config.yaml
bias: "all"
tie_embeddings: true
parallel_block: false
batch_tokens: 131072
MLP neurons of a small language model. Each row is named by its layer, matrix (up: input weights) and neuron, and shows model dimensions 240-303. Each number is 200 + 40 x the weight over its row's rms, rounded and kept within 0 to 999.
After each neuron's rows, "fires after" lists the tokens most often just before its 100 highest values on Wikipedia text that the model never trained on. A number after a token or word is its count.

L13.up570,223,206,295,227,193,245,288,170,143,214,204,184,194,205,204,207,258,183,159,192,202,158,289,199,190,229,200,180,154,241,201,224,198,154,209,169,219,174,262,234,128,137,213,148,242,215,210,183,242,230,292,202,206,164,188,140,195,133,187,107,263,308,197,211
fires after: "y" 18, "um" 10, "ti" 8, "ci" 7, "land" 6, "hi" 6

L10.up640,234,295,173,210,249,150,176,174,219,218,194,169,163,176,243,129,220,229,147,200,220,172,223,207,304,181,212,189,159,166,225,173,200,188,174,157,202,252,225,196,218,170,244,149,178,204,228,351,176,257,300,183,176,257,187,85,246,157,245,200,218,273,197,183
fires after: "op" 29, "mp" 7, "it" 7, "tro" 6, "ep" 5, "ap" 4

L13.up643,197,232,207,235,226,238,165,135,253,213,240,185,129,232,171,142,200,215,152,161,154,161,231,251,153,231,219,202,244,172,151,173,189,184,235,213,268,161,228,188,134,198,196,138,202,193,182,285,195,233,234,165,168,154,126,166,192,172,202,111,236,267,164,107
fires after: "n" 23, "ro" 10, "o" 5, "d" 5, "ja" 5, "i" 5

L13.up1003,218,225,176,221,243,164,242,182,248,208,253,193,207,141,168,216,226,244,117,197,214,178,244,198,199,173,202,218,216,218,161,239,227,229,234,215,220,176,180,174,175,203,222,221,168,218,242,220,206,152,232,227,109,207,195,160,197,203,174,255,222,186,174,124
fires after: " De" 17, " |" 11, " de" 11, "ter" 8, "tri" 8, " Con" 7

L18.up1015,201,212,216,166,160,175,164,224,185,144,198,202,244,166,138,179,142,244,148,184,126,203,202,213,225,214,203,234,242,138,133,235,219,173,239,202,186,183,169,206,118,188,219,250,258,263,138,241,271,208,205,184,201,181,154,210,259,212,204,210,273,201,196,254
fires after: " " 20, " con" 11, "er" 10, " was" 6, " Ar" 5, "s" 5

L21.up784,211,164,212,283,119,250,131,203,205,137,275,165,276,196,304,245,254,204,157,184,194,206,247,191,190,174,223,203,193,236,179,191,252,270,186,176,192,165,172,227,297,205,193,148,185,147,258,232,106,246,195,261,183,203,169,215,248,164,180,216,210,221,185,137
fires after: " " 33, "-" 9, " to" 5, "al" 4, "cell" 4

L19.up857,181,222,193,190,221,128,216,207,222,182,233,242,172,164,204,176,207,170,238,153,183,238,222,253,216,116,253,185,285,135,183,183,278,187,193,135,185,191,279,176,229,247,195,176,191,264,255,175,216,223,174,281,247,182,220,193,202,196,203,184,177,289,202,184
fires after: " the" 33, " 19" 11, " " 6, "-" 6

L10.up614,193,249,221,242,184,141,195,187,184,228,159,254,197,209,222,177,150,195,129,251,221,119,282,221,217,159,194,240,262,216,263,214,204,248,191,200,179,219,270,230,214,177,189,205,157,247,182,248,173,206,239,266,280,286,189,139,255,147,193,169,228,254,219,167
fires after: "ed" 12, "le" 11, "n" 11, "en" 9, "fin" 7, "amp" 7

L19.up105,255,170,255,247,209,209,214,219,218,231,273,201,187,206,214,269,217,179,185,174,181,167,241,186,178,121,163,180,175,171,220,248,263,210,160,181,227,188,261,163,208,195,245,160,160,176,246,237,160,223,223,197,178,155,157,190,184,135,192,149,229,211,157,175
fires after: " " 44, "-" 12, " re" 6, " the" 4, " was" 4

L10.up177,152,223,222,199,200,138,142,230,273,248,192,158,177,124,182,221,228,212,245,184,160,153,224,193,181,146,184,197,165,257,270,247,189,219,191,82,198,229,160,173,235,203,250,231,215,192,160,187,136,253,149,219,249,176,210,121,169,240,149,119,241,221,211,160
fires after: "s" 31, "ab" 13, " S" 12, " Ab" 6, " As" 5, "as" 4

L10.up645,213,224,243,248,258,197,184,173,212,121,203,167,234,141,262,190,184,199,159,241,180,165,104,214,148,168,318,200,178,196,226,218,224,188,214,194,155,171,163,201,214,211,216,226,189,139,189,180,173,228,279,238,228,209,218,230,224,213,166,139,190,208,189,194
fires after: " K" 14, " S" 12, " W" 11, " Mc" 11, "W" 11, " F" 7

L10.up847,209,219,207,273,237,183,204,267,211,285,225,165,243,143,173,284,168,229,246,195,175,147,135,167,274,201,183,208,156,212,238,224,185,214,238,177,196,241,137,255,165,168,227,292,113,186,174,194,204,166,153,256,130,255,264,187,229,170,206,181,283,240,251,218
fires after: "t" 20, "at" 11, "e" 8, " with" 6, " Sh" 5

L19.up1046,190,200,219,193,202,174,235,126,216,215,249,162,161,117,184,262,182,274,190,145,198,103,177,190,228,253,148,190,245,144,139,166,247,175,187,245,172,195,237,168,111,225,258,210,177,217,224,145,158,195,210,267,152,244,212,190,213,231,230,184,193,211,139,130
fires after: " (" 18, "^{" 9, " De" 7, " de" 6, "(" 5, " Bu" 5

L10.up41,278,217,268,213,251,163,182,228,301,191,234,252,192,198,232,167,132,220,142,221,196,102,151,203,230,190,224,275,191,208,244,274,146,209,193,202,191,155,148,109,205,140,251,161,230,215,238,186,187,241,174,241,152,191,210,197,211,162,270,102,198,176,192,192
fires after: "th" 20, "." 12, "d" 11, "od" 9, " ex" 5, "ex" 5

L13.up424,176,239,176,155,292,185,170,197,168,161,156,199,223,226,176,228,177,187,208,225,196,172,143,197,208,237,165,183,229,214,215,148,260,153,214,186,196,140,227,212,267,210,272,192,210,239,184,203,187,257,219,186,236,237,212,169,210,166,279,168,220,282,174,182
fires after: "s" 26, " due" 11, "im" 8, "ard" 4, "us" 4

L21.up429,184,190,156,195,182,130,202,181,229,189,223,236,194,227,219,205,117,221,117,168,119,147,262,256,230,85,176,223,153,218,178,181,229,171,247,183,283,263,173,218,226,197,165,168,241,220,198,237,220,168,173,214,188,268,247,150,223,237,244,185,196,245,158,200
fires after: "d" 19, "-" 12, " d" 9, "en" 8, " un" 7

L10.up817,238,188,141,200,247,165,150,225,172,148,278,237,203,159,259,243,184,233,187,244,200,244,185,244,132,145,222,206,197,171,274,245,173,157,274,212,118,161,219,217,215,181,232,221,199,197,254,259,156,115,243,206,240,201,178,222,250,195,216,172,175,210,217,200
fires after: " S" 15, "S" 13, " A" 10, " K" 9, " T" 7, " Sh" 7

L11.up359,183,316,220,271,148,192,246,216,163,241,206,188,195,176,224,160,208,189,204,239,181,101,268,160,215,162,199,194,173,258,203,240,196,223,212,163,162,145,224,195,174,254,250,232,205,222,208,179,168,227,156,170,181,148,201,177,166,228,206,243,156,210,166,178
fires after: " " 31, "s" 11, " In" 10, "us" 9, " L" 5

L11.up665,194,220,251,314,281,135,189,235,174,113,202,200,253,152,228,191,97,293,171,237,179,222,236,176,169,268,303,224,210,210,216,186,196,228,174,168,152,155,182,197,244,173,223,221,229,194,200,203,214,191,199,256,267,238,251,188,192,120,205,207,213,186,217,159
fires after: " " 33, " K" 7, " S" 6, "." 6, "–" 6, " Th" 6

L19.up287,259,195,162,220,248,253,226,139,234,199,291,142,176,179,230,251,219,237,244,208,226,181,169,168,186,230,76,233,182,203,183,150,196,214,266,232,149,167,220,177,196,249,216,237,196,205,280,195,211,225,295,161,245,203,184,205,217,176,232,169,192,246,176,218
fires after: "s" 40, " S" 15, " re" 8

L21.up1009,190,244,199,202,162,220,159,258,229,188,195,185,223,190,162,309,188,177,120,188,60,177,252,210,257,197,260,231,223,169,155,237,206,234,211,157,216,178,157,198,197,267,249,191,150,232,208,207,196,239,256,195,176,206,194,161,184,168,226,242,268,213,143,202
fires after: "\n" 32, " |" 16, "s" 13, "us" 5, " Ar" 4, "t" 4

L10.up366,106,183,220,218,191,191,204,194,235,177,208,201,265,141,250,225,173,168,132,236,147,194,237,300,190,174,223,195,224,183,252,168,225,237,189,227,176,132,151,196,115,188,183,253,200,167,219,164,150,216,213,332,177,155,204,204,266,218,158,201,149,248,196,205
fires after: " A" 11, "A" 11, "a" 10, "fe" 7, "L" 6, " a" 6

L19.up1241,161,212,252,144,187,235,187,197,205,140,305,215,215,185,190,232,284,197,155,226,215,196,266,140,202,205,197,296,103,180,175,196,243,108,158,231,175,166,271,269,220,237,262,226,187,142,340,228,112,206,191,160,191,182,205,235,273,200,222,215,202,189,192,173
fires after: " " 20, " |" 13, "." 13, " c" 10, "c" 7

L19.up654,188,158,239,278,289,152,156,187,243,138,202,135,208,186,198,253,196,239,196,219,197,200,248,163,230,208,192,292,180,172,158,233,220,209,248,164,167,211,183,193,158,186,246,179,241,127,221,217,286,185,217,144,290,138,169,131,191,233,212,106,177,245,204,166
fires after: " " 22, " A" 10, " C" 8, " No" 6, " S" 5, " M" 5

L21.up433,186,239,233,211,185,208,167,214,204,231,260,181,179,230,155,150,218,241,159,189,135,192,189,220,185,136,253,201,288,179,216,206,232,113,217,274,189,116,197,207,168,206,214,127,232,233,240,260,172,171,213,214,254,161,134,225,167,211,234,131,229,265,172,142
fires after: " " 44, " of" 7, "en" 4, " in" 4

L10.up28,190,184,216,172,248,191,161,298,278,211,218,192,192,138,191,181,132,170,185,205,169,210,213,261,250,212,259,187,182,181,203,223,223,147,232,242,210,156,139,158,137,210,280,230,202,233,272,208,172,239,255,204,120,193,244,204,216,215,195,220,200,224,180,159
fires after: "s" 26, "ot" 13, "f" 8, "t" 5, "es" 5

L18.up77,201,154,213,147,218,147,173,224,197,159,215,248,174,227,182,276,181,175,107,249,203,207,261,306,243,139,216,151,244,221,219,208,217,181,205,180,157,193,236,264,210,231,183,177,214,244,191,217,145,168,289,265,189,226,213,217,261,136,194,214,272,224,172,224
fires after: "w" 13, " g" 12, " G" 12, "re" 9, " " 8, " f" 7

L18.up435,252,192,256,191,101,196,279,168,223,173,202,198,249,168,209,183,249,230,169,272,178,190,231,233,194,232,182,233,211,142,235,222,207,267,189,151,240,186,250,266,174,217,296,238,204,191,268,238,91,208,181,216,208,214,214,224,181,152,270,224,231,165,154,253
fires after: " " 37, " d" 8, " sp" 6, " c" 5, " C" 5, "\n" 4

L11.up13,127,217,201,222,151,171,146,203,229,296,161,165,231,177,226,274,254,215,204,194,202,188,236,92,217,192,244,124,164,262,201,222,193,202,275,212,168,203,188,191,192,220,296,231,173,240,222,199,177,219,206,208,247,237,171,151,237,169,242,159,191,223,143,152
fires after: " in" 22, "as" 13, "en" 8, "d" 7, "s" 7, "ten" 5

L11.up394,180,145,217,227,186,200,276,136,150,169,222,172,185,188,207,197,180,217,197,284,201,151,220,232,194,217,204,196,190,229,253,213,274,216,193,211,220,162,104,97,199,183,208,204,220,227,188,149,209,209,184,243,284,231,184,222,216,159,209,220,154,199,213,230
fires after: "r" 13, "hi" 11, "un" 8, " Bu" 8, " Ar" 7, "ar" 6

L10.up288,224,203,232,225,232,139,131,310,259,131,295,169,251,153,195,286,167,295,210,210,197,192,234,203,219,204,198,212,173,191,268,250,169,200,179,253,192,218,279,218,216,246,273,234,179,228,183,257,261,211,186,189,151,226,166,226,168,205,212,202,245,228,211,193
fires after: "s" 33, " Ar" 14, " R" 13, "S" 6, " S" 5, " K" 5

L13.up354,204,163,217,173,198,177,287,261,211,236,231,158,228,187,192,240,259,199,169,162,198,221,160,209,113,216,187,174,165,281,222,283,231,96,249,186,237,197,217,233,199,217,238,92,242,241,203,227,232,275,279,175,280,208,183,116,206,162,184,165,236,222,210,116
fires after: "y" 36, "ø" 6, "h" 6, "th" 6, "hi" 5

L11.up830,200,220,199,258,137,173,199,144,204,202,206,213,223,221,248,183,208,229,155,263,183,241,205,180,197,206,213,257,282,201,229,189,220,142,215,199,193,223,214,247,148,213,211,211,216,201,251,252,203,187,210,207,226,290,150,189,174,175,213,158,187,216,106,246
fires after: "vi" 16, " can" 15, " Ch" 9, "lan" 8, "er" 7, "le" 5

L11.up488,195,215,249,204,211,164,236,186,133,175,205,235,181,221,239,246,226,171,127,238,215,163,238,161,241,118,226,242,340,157,206,186,255,182,201,157,152,222,212,139,195,160,168,199,205,243,204,217,159,167,272,226,238,277,166,134,269,248,248,217,205,218,209,244
fires after: "li" 22, "en" 16, "le" 11, " se" 5, "fin" 5, " " 5

L10.up100,148,261,183,212,227,160,184,247,241,142,214,210,205,215,251,218,149,150,127,239,218,182,228,249,213,157,210,238,218,216,213,215,194,154,201,220,183,190,141,188,123,254,219,193,197,166,218,232,170,216,174,256,248,255,181,141,200,182,204,104,132,207,115,139
fires after: " " 22, "A" 14, "fe" 7, "ne" 7, " he" 5

L13.up866,180,191,213,154,249,174,175,198,226,190,175,228,220,128,167,207,198,180,172,259,193,225,218,269,227,175,201,260,238,214,234,242,267,241,286,229,181,117,142,213,190,251,227,207,245,185,289,165,201,232,212,229,226,160,250,162,168,228,242,168,212,152,194,228
fires after: "." 15, "t" 14, " with" 11, "b" 8, "f" 7

L11.up1229,198,202,202,255,192,265,236,208,188,237,236,151,239,192,216,238,240,215,193,223,186,193,296,218,196,175,274,180,169,213,151,179,201,194,194,139,172,206,173,190,183,200,174,230,135,236,213,177,150,212,205,265,175,242,135,167,240,201,210,164,212,229,187,222
fires after: " " 31, " F" 10, "-" 7, "d" 4

L18.up766,148,107,266,149,229,197,176,149,161,169,182,231,201,235,223,251,269,158,223,218,204,184,230,255,247,187,206,212,176,205,219,264,178,147,178,236,168,230,230,192,186,210,183,77,221,243,213,188,183,194,197,183,205,227,168,222,144,151,164,165,238,271,195,188
fires after: " G" 15, "j" 9, "ü" 9, " K" 7, " J" 6, "ø" 5

L19.up929,217,177,237,199,166,189,177,205,157,192,235,147,242,197,217,255,170,192,193,231,193,209,303,238,208,181,142,269,284,236,197,247,214,267,179,231,223,213,224,191,146,273,116,196,168,187,198,151,236,196,181,174,180,184,165,215,196,155,172,200,213,203,189,152
fires after: " " 32, " sp" 6, "n" 5, " Wa" 4, "act" 4

L10.up592,132,190,201,199,157,208,195,227,221,161,203,196,246,207,215,249,241,259,243,244,239,216,184,151,217,160,231,193,174,223,220,207,162,210,255,223,256,103,164,176,185,239,147,233,167,246,226,209,177,224,148,208,198,298,195,160,229,202,180,262,158,165,224,189
fires after: "s" 54, "ar" 7, " to" 6, " S" 5

L11.up767,120,169,184,237,247,210,203,236,191,226,234,183,230,177,166,278,179,203,196,241,175,208,145,165,180,137,248,212,205,229,195,248,258,200,234,193,153,221,136,208,101,213,238,252,197,216,174,266,114,203,227,227,141,185,193,227,221,199,173,165,251,206,223,138
fires after: " Sh" 12, "t" 10, "sh" 8, "ent" 7, "th" 7, " T" 6

L11.up1022,208,211,236,186,228,169,266,136,175,193,202,233,190,229,235,159,190,177,163,186,235,187,214,260,238,208,240,212,282,171,211,189,202,173,310,145,294,214,242,273,227,185,196,208,173,244,240,179,234,263,187,206,168,200,219,158,221,157,217,217,208,325,146,156
fires after: "==" 22, "y" 9, " bi" 8, "hi" 8, "lo" 7, " ca" 7

L11.up893,214,207,218,183,245,197,212,219,159,152,218,140,266,241,297,234,154,207,187,236,221,150,190,207,213,221,234,188,204,279,239,233,172,161,293,167,224,89,152,137,186,202,227,221,203,209,236,209,149,203,226,219,223,272,249,185,201,231,186,234,144,183,203,237
fires after: "mp" 18, "bu" 11, "r" 7, "ar" 5, " S" 5, "sa" 4

L10.up174,153,242,131,254,206,205,159,249,184,154,189,180,203,191,205,216,213,247,201,220,175,156,229,158,220,144,209,239,243,188,254,248,205,185,247,216,163,161,276,167,249,227,219,231,144,279,317,147,182,194,231,194,269,231,126,242,177,242,271,135,167,226,234,182
fires after: "p" 22, "s" 13, " R" 9, " d" 9, " Th" 8, " p" 5

L11.up270,202,219,269,226,186,195,205,284,231,206,196,211,203,145,224,186,154,256,124,205,185,144,247,223,201,226,197,206,219,226,204,151,259,230,181,243,204,164,169,147,203,173,272,300,195,125,216,217,164,211,213,225,186,253,186,194,190,221,167,199,224,209,191,151
fires after: " " 28, " 0" 8, "t" 6, "port" 6, "ception" 5, " –" 5

L21.up81,187,145,177,194,189,177,193,247,269,164,260,161,233,238,208,262,166,272,132,244,180,103,217,296,209,136,113,255,263,182,186,221,241,171,165,187,191,190,212,201,214,223,227,240,240,161,270,134,215,209,204,283,145,121,138,215,150,195,206,170,210,248,168,252
fires after: " " 23, " M" 9, "s" 8, "t" 8, "n" 7, " C" 5

L13.up71,253,281,255,160,167,191,204,209,212,174,172,231,223,213,205,166,131,173,116,257,182,195,187,229,221,195,266,266,223,159,185,268,233,237,245,164,202,185,185,110,206,189,167,159,197,201,223,223,241,183,162,264,260,244,196,184,204,223,199,113,212,195,231,186
fires after: "." 57, " ex" 7, "e" 4, "le" 4

L18.up1185,195,153,279,183,166,218,195,178,238,131,224,239,229,244,160,194,215,186,108,243,188,213,241,160,197,231,256,236,220,173,253,212,284,181,127,201,187,210,239,247,210,159,176,205,260,236,220,209,99,180,243,285,226,184,193,234,262,169,293,252,194,236,206,185
fires after: " " 30, " medal" 8, " High" 7, " hold" 4, " |" 4, "w" 4

L18.up413,187,161,163,240,270,190,163,216,224,168,220,153,169,241,199,183,249,158,138,206,135,234,247,201,190,137,256,227,215,217,263,189,222,240,159,187,269,182,174,198,150,270,283,173,228,205,220,195,165,279,294,192,172,141,222,131,205,128,211,143,302,161,203,157
fires after: " " 26, "ing" 13, "\n" 12, " had" 9, " c" 4, " have" 4

L18.up891,240,222,248,198,285,192,183,160,197,212,213,217,196,235,206,164,315,215,213,206,223,112,198,183,151,186,170,184,237,206,193,186,178,210,256,174,236,135,235,170,184,227,264,138,189,151,251,226,200,189,245,180,172,196,107,204,244,222,159,200,177,210,204,233
fires after: "s" 23, "co" 10, "d" 8, "c" 6, "n" 5

L11.up1252,156,193,192,206,261,170,228,173,149,199,220,198,239,179,233,212,218,129,148,263,200,157,237,221,163,187,223,190,201,220,245,184,158,278,266,118,240,255,154,143,148,204,145,183,181,156,222,259,156,186,199,203,142,201,172,178,232,228,223,191,180,256,217,190
fires after: "N" 13, " Re" 13, " An" 10, "le" 9, "re" 8

L11.up1233,231,187,217,256,240,174,128,190,230,169,234,295,249,112,237,224,247,261,168,178,206,110,270,206,264,235,276,212,140,155,231,212,180,202,188,179,169,244,222,221,206,247,287,187,231,211,228,199,219,204,287,216,184,213,170,188,283,184,209,255,252,250,143,206
fires after: "s" 40, " S" 10, "S" 8, " P" 7, " C" 7, " K" 6

L10.up639,160,199,193,257,199,177,182,220,155,188,270,274,255,206,224,277,201,186,222,222,245,190,184,156,193,217,212,164,187,197,181,258,174,207,177,205,212,194,212,213,226,228,234,138,141,296,195,199,207,192,160,266,156,183,225,175,230,212,186,186,181,187,141,209
fires after: " 19" 28, " 18" 12, "," 9, "-" 7, " 17" 7, " (18" 5

L21.up21,249,196,219,260,196,239,212,101,214,120,246,145,181,223,204,149,223,230,87,236,191,213,259,173,162,100,205,233,196,157,251,91,226,212,191,104,137,163,242,230,200,186,214,127,196,213,235,218,206,176,178,238,182,236,172,201,201,200,206,197,241,213,134,202
fires after: " " 53, "-" 10, " me" 4, "\n" 4, " p" 4

L18.up279,169,220,205,232,222,211,292,271,175,148,235,210,147,143,167,177,167,250,141,163,150,181,190,243,243,96,225,250,236,187,245,203,197,222,267,152,219,193,197,108,212,287,263,161,188,215,204,220,203,233,273,236,227,202,281,135,205,231,170,198,245,271,187,96
fires after: "re" 26, " de" 18, " De" 12, " " 6, "-" 4

L13.up1226,200,277,213,237,258,180,204,248,252,162,176,208,202,150,167,193,190,261,210,200,171,219,230,188,200,139,185,235,341,218,207,177,224,162,257,176,168,256,100,205,220,220,233,189,122,149,268,200,203,265,284,245,120,199,128,198,253,217,223,234,193,228,180,178
fires after: "te" 20, " Te" 11, " I" 6, " F" 6, "I" 5, "ke" 5

L11.up932,177,244,181,186,151,128,143,211,172,193,198,147,210,125,241,175,247,221,204,174,230,194,290,122,282,148,183,245,243,186,191,223,209,218,169,230,215,100,181,263,205,217,187,212,239,214,222,155,112,179,213,233,299,265,239,224,171,206,248,136,174,172,156,194
fires after: "s" 43, "p" 17, " lo" 10, " follow" 7

L10.up1267,182,124,224,209,207,116,189,140,145,217,219,194,212,160,205,160,175,202,219,214,181,216,125,269,173,179,225,212,161,212,236,179,191,162,284,159,240,276,141,215,225,204,191,248,191,183,152,258,210,181,231,195,211,248,238,174,244,86,198,174,218,285,186,141
fires after: "jo" 16, "y" 15, " co" 9, "hi" 8, " Jo" 6

L11.up442,250,133,249,205,235,160,124,233,268,144,134,143,251,195,195,213,177,228,158,311,157,162,239,252,158,178,223,194,175,206,187,228,267,209,290,168,192,114,168,198,167,182,248,195,201,180,248,223,226,197,160,253,242,185,211,264,272,181,231,134,246,182,201,192
fires after: "t" 21, " B" 15, "." 10, "cle" 6, "ter" 5, "l" 5

L10.up539,183,241,245,228,251,138,240,219,161,250,288,146,220,177,221,235,271,141,165,239,176,161,188,194,197,145,229,231,110,221,257,260,169,230,293,207,197,153,246,160,160,261,189,184,231,192,138,264,180,150,244,216,143,122,163,141,148,243,240,171,196,166,194,91
fires after: "te" 21, "ke" 9, "k" 8, "y" 6, "z" 5, "sa" 5

L19.up386,186,172,199,245,216,239,203,255,232,149,222,174,196,210,201,179,226,199,175,260,214,231,191,167,199,117,194,270,188,176,158,281,226,205,229,167,156,145,197,186,254,219,208,220,203,194,295,141,226,167,236,225,280,233,189,209,217,229,264,182,200,273,186,153
fires after: " " 33, "le" 7, " S" 7, " Re" 6, " E" 4, " dis" 4

L10.up927,203,251,182,159,240,201,255,227,285,185,248,246,240,158,219,223,207,200,219,197,178,165,189,165,148,146,239,246,201,262,223,250,191,173,260,149,164,175,160,123,72,227,226,179,113,241,208,196,210,211,294,245,115,201,103,209,193,232,221,132,240,199,201,167
fires after: "te" 27, " Te" 19, "T" 9, "ba" 6, "ff" 5, "z" 4

L11.up1013,186,163,249,206,245,132,193,214,223,155,286,195,245,188,192,240,219,236,177,178,164,168,199,220,232,147,217,244,224,194,174,193,161,120,242,231,177,157,217,144,201,279,236,241,244,201,209,231,175,199,289,203,233,216,182,153,244,163,249,196,252,211,192,208
fires after: "s" 26, " Ma" 12, " so" 8, " Mi" 8, " mi" 6, " me" 5

L11.up836,161,163,266,165,284,211,207,156,192,134,212,136,209,162,182,156,178,198,200,158,232,203,263,208,235,170,143,188,226,182,176,172,231,218,249,201,260,200,164,195,191,185,254,212,176,254,212,154,242,208,203,267,145,277,203,153,247,146,229,189,225,234,217,150
fires after: "en" 18, " Mi" 10, " La" 9, " la" 7, " Ar" 6, "s" 6

L11.up1208,198,203,272,188,245,217,206,223,215,203,217,190,264,203,199,215,189,302,191,259,151,206,205,211,193,193,250,151,180,122,221,178,246,174,175,241,232,279,215,213,180,203,298,195,153,131,199,206,144,259,225,236,188,218,175,210,197,108,197,188,219,209,182,228
fires after: " " 25, " qu" 15, " C" 7, "See" 6, " and" 4

L11.up479,211,183,182,230,191,199,227,186,153,222,276,218,266,259,256,160,182,262,90,196,173,164,214,192,179,127,266,255,230,219,248,199,196,266,219,158,204,185,186,197,128,261,225,164,214,223,208,262,128,272,220,215,277,174,217,166,194,118,176,253,191,211,162,187
fires after: " c" 23, "ing" 11, "C" 8, " C" 8, "c" 6, "ent" 5

L10.up768,207,108,200,195,225,183,157,233,247,258,274,178,206,121,259,250,185,297,158,225,225,197,157,167,221,227,171,242,204,256,188,215,254,187,235,262,212,188,180,240,202,218,286,200,242,176,178,196,189,239,250,207,204,223,234,211,284,158,211,174,172,206,158,223
fires after: "s" 33, "ci" 18, "c" 7, "or" 6, "m" 6, "lu" 5

L11.up437,260,193,207,262,248,221,173,196,163,188,245,125,138,196,143,238,217,191,127,229,218,186,174,247,222,163,234,206,169,166,229,216,230,246,275,140,276,190,177,195,167,117,208,105,248,227,172,178,172,220,259,168,215,215,147,124,252,251,159,101,177,217,226,173
fires after: " the" 27, " no" 9, " In" 7, " a" 6, " No" 5, " E" 5

L10.up74,150,173,244,305,209,170,222,233,219,188,263,183,206,162,265,278,161,176,262,198,170,138,211,275,127,220,271,173,149,173,183,249,219,193,200,204,251,168,213,205,110,181,191,243,221,173,202,185,221,244,305,201,210,262,146,185,218,246,191,151,246,278,240,188
fires after: "s" 22, " bo" 13, " J" 9, " F" 6, "S" 6, "W" 5

L13.up23,116,255,300,223,219,168,201,226,175,184,213,210,227,205,199,207,172,200,203,284,249,134,228,221,228,219,246,238,210,305,217,294,262,233,219,121,226,221,204,225,223,245,200,192,151,203,228,230,197,109,179,176,203,176,174,188,171,240,210,213,174,187,189,217
fires after: "'" 20, "s" 17, "ma" 14, "us" 11, " Africa" 5

L18.up224,182,229,238,201,256,165,195,274,263,194,257,179,227,219,197,206,150,233,118,228,248,185,243,201,174,150,243,238,144,192,179,215,251,161,168,202,146,198,270,192,230,206,289,224,208,175,183,202,235,164,215,245,222,233,143,276,205,193,234,160,141,182,212,199
fires after: "\n" 41, " " 19, " at" 11, "s" 5, " S" 4

L11.up11,176,257,181,193,290,190,217,260,250,221,193,215,244,179,239,209,232,187,187,264,129,159,210,208,224,174,224,127,151,192,239,246,187,168,232,141,165,219,186,190,164,233,277,203,189,200,240,197,184,240,245,201,222,238,159,130,242,207,159,226,188,203,196,134
fires after: "fe" 12, "t" 10, "ch" 10, "w" 9, "k" 8, "l" 5

L10.up859,227,169,197,214,267,155,153,150,191,207,251,207,199,151,218,226,188,203,186,189,172,162,212,281,271,260,183,187,154,201,208,187,181,189,339,189,210,195,232,198,249,231,339,226,225,212,196,224,207,233,289,174,199,179,268,169,178,202,246,173,139,257,189,168
fires after: "s" 29, "k" 6, " K" 6, "re" 5, " run" 5, " Ho" 5

L10.up1126,162,218,238,273,244,167,202,205,169,233,237,228,166,205,233,196,189,283,177,205,246,145,262,215,179,105,188,244,228,178,241,157,191,207,193,109,191,207,188,136,161,288,242,244,233,230,206,160,134,262,253,177,194,250,194,136,231,158,171,152,233,250,177,147
fires after: " Po" 21, " Bo" 17, " T" 12, " co" 10, " Con" 6, " po" 6

L11.up341,171,236,228,195,163,174,169,294,218,197,240,206,184,182,222,174,238,205,159,219,175,195,242,195,257,176,275,169,211,143,268,217,207,234,238,203,173,223,104,266,244,217,192,254,182,145,215,148,140,266,238,179,216,243,189,166,281,160,125,208,221,272,170,150
fires after: " " 20, " +" 9, " p" 8, "k" 7, "t" 6, "+" 6

L19.up1171,216,212,193,272,201,224,189,215,148,236,194,162,256,247,195,284,263,220,187,210,145,188,233,235,224,208,273,333,209,170,253,165,166,173,239,154,219,188,233,202,139,343,177,132,182,243,258,248,196,210,294,204,204,235,200,164,254,99,194,228,238,224,221,234
fires after: "\n" 65, " me" 5, " =" 4

L10.up681,246,203,226,261,191,160,220,242,210,158,264,172,267,197,267,209,185,271,160,244,177,169,192,194,263,192,202,211,204,201,238,185,167,197,188,187,237,156,279,198,228,250,230,153,160,214,234,206,162,255,211,192,223,238,201,205,203,196,213,187,232,205,185,138
fires after: "s" 42, " S" 11, " w" 9, " p" 8, "S" 6, "tro" 5

L10.up918,256,220,250,257,242,179,212,181,201,157,207,216,218,107,242,193,174,163,192,218,204,160,201,194,193,257,204,199,194,267,235,207,222,189,191,201,151,220,236,193,229,231,269,184,167,250,172,236,227,267,235,175,174,162,188,166,247,147,248,224,169,270,184,172
fires after: "us" 18, " As" 15, "as" 9, "u" 5, "s" 5, " Lu" 4

L11.up687,174,209,261,139,224,239,183,285,180,268,214,131,220,219,223,176,213,232,143,183,133,139,269,158,159,182,243,242,228,274,205,187,350,172,153,228,193,209,242,222,122,224,241,173,176,182,230,231,189,261,213,224,291,209,177,98,191,139,192,160,234,195,182,189
fires after: "qui" 16, "ing" 15, "ti" 12, "li" 9, "hi" 8, "or" 8

L11.up653,218,214,248,207,234,177,138,233,225,132,258,193,165,150,195,230,181,233,211,136,237,171,246,279,216,173,238,194,203,233,227,146,163,200,272,202,183,183,170,149,230,217,252,260,223,170,211,220,194,156,204,198,138,209,168,208,248,237,206,219,179,180,222,139
fires after: "s" 23, "f" 10, " P" 10, "t" 9, " S" 6, " Sa" 5